Weights of a small transformer language model.
Size: 8 layers, 4 heads of 64, MLP 2048 ReLU, vocabulary 16384.
Architecture: no biases in attention or MLP, tied embeddings, normalized queries and keys.
MLP neurons of a small language model. Each row is named by its layer, matrix (up: input weights) and neuron, and shows model dimensions 96-191. Each number is 200 + 30 x the weight over its row's rms, rounded and kept within 0 to 999.
Before each neuron's rows, "fires on" lists the tokens most often at its 100 highest values on Wikipedia text that the model never trained on.

fires on: ":", "ce", "=", " −", " so", " not"
L2.up1127,199,175,182,162,158,155,242,199,198,205,245,208,222,218,195,246,144,174,224,223,185,169,196,192,185,121,233,195,226,160,210,251,125,180,166,226,223,227,174,219,232,203,221,121,168,203,205,197,186,263,175,154,248,165,226,189,232,184,190,200,223,191,197,194,209,204,241,204,223,229,223,190,201,203,184,207,164,255,187,141,185,225,166,176,188,203,158,242,167,244,233,122,200,210,195,152

fires on: "ou", " and", "AT", "it", "y", " but"
L2.up1827,220,208,198,166,242,179,189,194,236,211,206,188,246,212,215,222,200,219,234,184,235,189,172,194,213,210,163,135,176,244,213,181,173,181,211,197,166,192,196,203,220,196,186,248,202,182,200,263,198,196,163,243,174,116,222,164,209,191,173,255,207,181,209,229,174,196,175,187,172,209,207,167,252,198,222,179,216,204,226,205,275,183,160,228,183,193,190,193,136,228,141,173,200,246,208,173

fires on: "On", " On", "L", "List"
L2.up1885,230,174,182,206,197,174,195,163,197,190,187,237,209,182,170,186,168,150,206,233,140,253,171,210,160,218,171,174,208,229,301,199,169,215,158,247,211,166,147,170,191,220,214,215,192,203,198,231,228,193,181,176,180,169,227,129,227,171,193,171,191,187,163,186,182,215,193,189,210,162,161,154,211,191,146,235,203,203,190,172,210,176,225,205,174,227,247,245,223,195,195,182,165,208,189,181

fires on: " can", ".", " could", "6.", "an."
L2.up924,206,173,185,237,202,200,195,162,273,163,183,209,208,205,159,255,139,184,159,140,246,156,219,191,207,163,221,189,231,191,205,140,210,155,261,187,224,208,185,200,149,170,242,219,250,176,176,202,217,266,198,203,182,235,197,201,217,173,202,217,208,245,200,162,176,304,196,175,224,179,204,243,190,209,159,161,237,150,179,168,228,247,196,166,227,210,204,184,160,195,221,136,214,207,228,246

fires on: "ed", " received", "ac", " had", "if"
L2.up350,209,155,151,214,169,155,170,170,205,180,177,175,160,233,222,217,187,220,210,247,183,185,231,174,181,242,191,163,214,230,211,171,177,193,188,153,182,198,173,200,223,183,260,252,178,200,155,252,168,169,187,216,201,172,187,184,209,218,178,205,154,200,221,206,136,251,181,244,203,244,264,204,191,157,211,219,242,204,177,212,197,214,198,250,201,202,145,210,194,103,205,227,178,159,107,179

fires on: " N", " K", "ir", "v", "ish", " the"
L2.up1987,217,231,176,197,175,203,245,166,200,193,222,177,189,157,134,259,232,207,238,207,174,171,214,209,131,193,212,200,210,192,230,212,160,271,173,185,232,197,143,215,184,223,210,201,187,213,259,191,247,216,234,235,204,233,203,204,174,163,240,173,198,235,233,175,196,186,212,183,228,218,153,161,180,185,188,194,192,205,216,211,184,189,171,171,237,236,140,197,217,225,204,169,153,186,262,222

fires on: "'", "\"", "al", "(", "*", "s"
L2.up915,180,184,227,207,190,195,234,201,216,152,191,188,219,209,226,183,172,171,231,174,239,197,174,240,221,211,229,199,180,242,181,183,209,201,195,217,230,230,177,173,220,196,237,198,170,268,184,203,228,175,150,140,221,240,138,191,194,183,178,222,220,168,181,170,156,206,213,219,232,163,193,212,250,216,200,158,231,198,190,166,190,212,215,219,261,133,173,219,208,232,214,198,179,235,249,250

fires on: "w", " at", "ue", "ush", "em", "at"
L2.up399,221,195,222,258,169,227,177,164,184,214,186,179,186,250,211,184,262,167,229,203,138,158,216,186,188,214,216,237,114,207,167,177,210,193,175,195,168,176,191,237,196,149,209,209,235,192,213,240,176,214,196,195,180,202,194,169,195,141,206,240,201,148,178,202,196,203,181,236,237,235,203,248,183,203,223,216,174,217,245,208,211,196,207,212,215,174,116,247,193,220,213,231,205,197,200,200

fires on: "\n"
L2.up1295,207,275,202,215,203,138,203,211,159,186,208,230,194,188,167,216,238,179,141,179,228,237,227,210,230,199,199,203,243,203,224,222,133,219,215,178,266,216,240,222,238,196,205,221,190,223,209,247,209,205,207,202,166,165,187,158,223,198,188,231,224,161,222,192,204,202,224,190,258,184,192,188,132,176,158,230,198,257,231,182,170,222,161,189,195,186,145,235,224,174,190,199,166,212,159,203

fires on: " ", "ars", "p", " ==="
L2.up1420,163,137,183,185,237,219,167,207,179,117,232,249,243,178,229,159,202,207,221,282,201,207,168,188,186,241,215,202,189,220,226,163,165,223,213,222,206,210,176,194,238,224,204,193,183,168,210,244,141,176,197,180,236,190,168,180,225,204,178,170,250,186,187,198,171,248,213,187,208,215,227,206,222,245,233,232,184,161,157,167,200,222,222,158,213,209,200,186,211,164,235,203,220,180,214,239

fires on: " are", " is", " have", " was"
L2.up112,221,226,194,205,226,196,186,248,175,199,200,216,213,226,200,248,205,182,201,200,209,215,210,189,193,172,193,193,159,162,223,223,209,176,231,206,213,162,242,181,228,231,195,165,208,232,188,166,209,237,209,208,162,205,199,256,198,134,207,201,173,180,231,171,230,168,173,184,246,214,178,208,207,174,162,203,162,163,204,261,159,201,187,218,256,181,144,201,215,190,190,184,238,238,180,180

fires on: "-", "\n", " votes", "\n ", " won"
L2.up1296,211,222,203,212,214,203,232,226,126,224,176,198,197,228,219,191,187,150,196,193,221,155,222,149,211,220,274,196,197,216,212,202,218,169,162,195,232,189,202,196,160,164,245,259,188,189,206,189,217,184,186,158,183,220,180,169,165,191,194,187,191,153,237,198,193,230,251,232,164,170,185,248,201,200,252,192,168,291,195,166,259,197,191,197,251,173,167,233,209,144,171,177,170,197,161,205

fires on: "a", "um", "es", "at", "it", "ott"
L2.up1780,203,178,215,226,166,183,215,186,172,202,228,269,131,216,217,225,252,234,164,173,221,167,218,199,182,189,194,197,196,239,189,255,231,227,187,166,211,198,217,183,180,158,175,178,213,219,189,182,200,192,195,225,245,204,260,259,196,210,203,224,214,214,255,168,224,216,211,195,237,137,203,206,169,197,135,183,196,127,214,189,198,204,213,179,155,249,191,212,268,198,150,220,212,159,199,203

fires on: "al", " and", "g", "5", "'", "ist"
L2.up1751,230,132,241,188,208,213,207,244,225,194,183,195,184,170,207,140,202,188,255,158,195,135,269,249,213,204,174,202,209,226,177,245,203,202,232,202,182,230,214,257,162,141,216,171,187,161,191,193,217,160,146,190,202,218,188,144,200,177,231,214,253,182,203,228,177,166,188,128,166,176,225,204,134,255,176,162,207,175,158,228,215,195,222,190,218,149,196,133,206,234,211,188,172,153,239,228

fires on: "l", "in", "ce", "ing", "on", "at"
L2.up1907,211,243,184,181,165,198,185,190,212,192,206,191,193,135,185,202,162,204,226,243,196,195,157,125,174,211,175,186,158,211,196,141,190,198,214,220,225,213,193,194,205,230,234,197,218,225,203,231,217,224,188,152,190,194,213,200,199,138,198,210,219,222,211,190,215,260,213,195,211,189,178,215,173,165,188,146,152,209,236,214,212,220,191,153,183,240,202,195,179,258,181,234,187,256,227,207

fires on: "ock", "art", "anc", "'", "is", " Rock"
L2.up1725,203,204,213,177,218,156,269,175,197,164,199,189,198,216,218,207,183,192,200,110,193,231,181,188,208,214,168,220,176,188,203,199,168,193,184,205,242,220,191,214,229,198,228,135,201,243,255,250,205,218,210,206,163,212,218,213,185,175,193,190,229,155,202,197,146,201,259,167,220,144,203,188,198,168,224,178,178,147,155,199,156,172,262,192,259,198,176,201,210,235,183,226,201,190,205,176

fires on: "ed", " as", "or", " Goals", "p"
L2.up410,162,243,184,253,204,232,205,193,157,208,207,211,215,234,253,194,152,164,147,240,218,269,134,221,187,163,269,235,159,177,170,192,201,181,201,211,197,164,204,171,161,185,220,220,218,236,156,236,169,283,193,197,233,180,192,194,193,181,212,180,202,199,162,204,205,233,244,200,205,260,164,203,207,178,183,228,201,165,224,234,177,200,214,155,234,193,213,185,193,262,212,245,232,271,220,218

fires on: "(", "u", " 0", "\"", "i", "'"
L2.up928,179,167,250,249,236,257,203,160,187,212,201,175,244,196,199,226,207,223,201,194,210,177,173,172,188,215,171,162,201,172,149,201,179,222,160,162,169,223,178,211,186,195,234,245,206,229,191,186,218,235,155,209,130,217,193,151,238,155,156,122,202,200,196,224,202,198,193,194,179,213,186,188,141,181,224,194,184,133,207,232,165,205,198,203,189,188,155,188,194,222,213,108,192,210,181,208

fires on: "t", "ion", "s", "on", " as"
L2.up1144,192,211,197,180,243,239,213,220,222,279,234,176,210,177,261,213,218,232,230,188,246,191,185,216,140,221,200,246,182,233,112,132,177,210,220,212,242,210,203,171,185,249,196,216,144,192,219,175,181,196,191,191,213,177,229,212,216,181,169,177,213,210,197,173,184,205,223,159,147,180,160,149,223,246,272,160,227,217,194,234,184,158,193,268,196,186,245,265,180,217,220,245,158,255,150,197

fires on: "ise", "ide", "1", "ve", " active", "ize"
L2.up754,224,176,155,252,190,215,198,182,253,151,197,198,150,210,195,247,171,199,196,233,158,170,132,209,211,160,216,241,210,199,211,176,233,154,238,265,211,189,263,181,209,191,223,182,191,149,191,252,201,204,184,212,215,161,212,191,164,221,176,251,213,239,173,174,186,165,182,162,257,176,237,165,135,178,149,225,216,204,225,217,172,163,200,199,251,204,158,183,159,189,179,257,187,219,220,202

fires on: "ure", "ner", "ce", "n", "or", "ge"
L2.up817,215,178,173,187,192,179,236,224,188,195,249,240,175,141,202,214,162,213,181,186,163,166,155,262,186,203,224,257,242,205,188,222,252,227,199,150,197,220,164,216,197,238,205,139,257,227,239,223,245,205,187,219,215,210,236,166,181,235,230,179,198,191,257,206,161,230,157,222,220,194,219,205,217,255,183,166,263,193,241,210,220,199,196,186,109,186,209,201,232,210,276,201,212,228,234,194

fires on: " |", " m", " v", " n", " inc", " p"
L2.up1977,168,165,157,189,205,243,158,184,148,153,202,192,209,214,211,205,202,202,209,198,232,193,143,173,164,219,195,192,209,186,150,200,180,158,216,222,204,176,184,215,213,225,240,229,215,189,229,166,275,199,176,217,195,242,236,167,211,176,207,208,213,149,230,168,227,218,141,231,143,181,199,198,230,240,235,197,245,180,240,227,154,203,204,173,193,217,179,187,210,191,161,240,258,191,168,228

fires on: "st", ";", " digital", " United", "′", "K"
L2.up185,200,152,140,171,222,274,171,251,244,186,227,174,186,195,283,194,236,188,214,207,218,183,209,221,229,212,153,219,243,261,180,218,199,226,143,187,228,178,179,207,185,180,218,199,251,166,199,202,235,157,234,194,184,229,214,181,197,164,181,214,221,189,152,199,193,189,179,232,280,203,156,241,197,201,173,220,202,207,234,245,193,209,220,228,193,179,169,195,237,256,145,164,211,176,171,232

fires on: "i", "ia", "ou", "ux", " 0", "aria"
L2.up540,153,162,158,218,212,207,191,185,185,241,232,187,262,165,212,190,172,249,177,224,173,179,246,224,179,205,122,165,222,187,156,174,162,184,171,220,221,198,170,204,244,216,255,160,228,213,156,209,213,216,175,162,212,236,235,186,188,179,263,124,145,213,186,221,149,192,201,195,199,249,143,222,161,152,166,251,187,156,235,244,191,176,162,228,177,169,190,220,167,263,218,191,235,214,217,202

fires on: " to", " born", " opened", " died", " laid", " was"
L2.up1376,212,162,194,213,213,186,215,166,177,201,216,173,202,133,145,184,203,145,181,185,183,208,216,236,223,241,212,213,242,210,184,211,202,221,174,220,174,217,162,215,216,165,210,202,204,204,235,234,225,253,223,167,188,195,201,196,233,209,146,228,155,207,173,160,192,214,215,193,207,167,161,203,212,211,239,217,200,249,210,198,178,208,212,239,247,213,230,186,234,196,172,161,171,161,231,171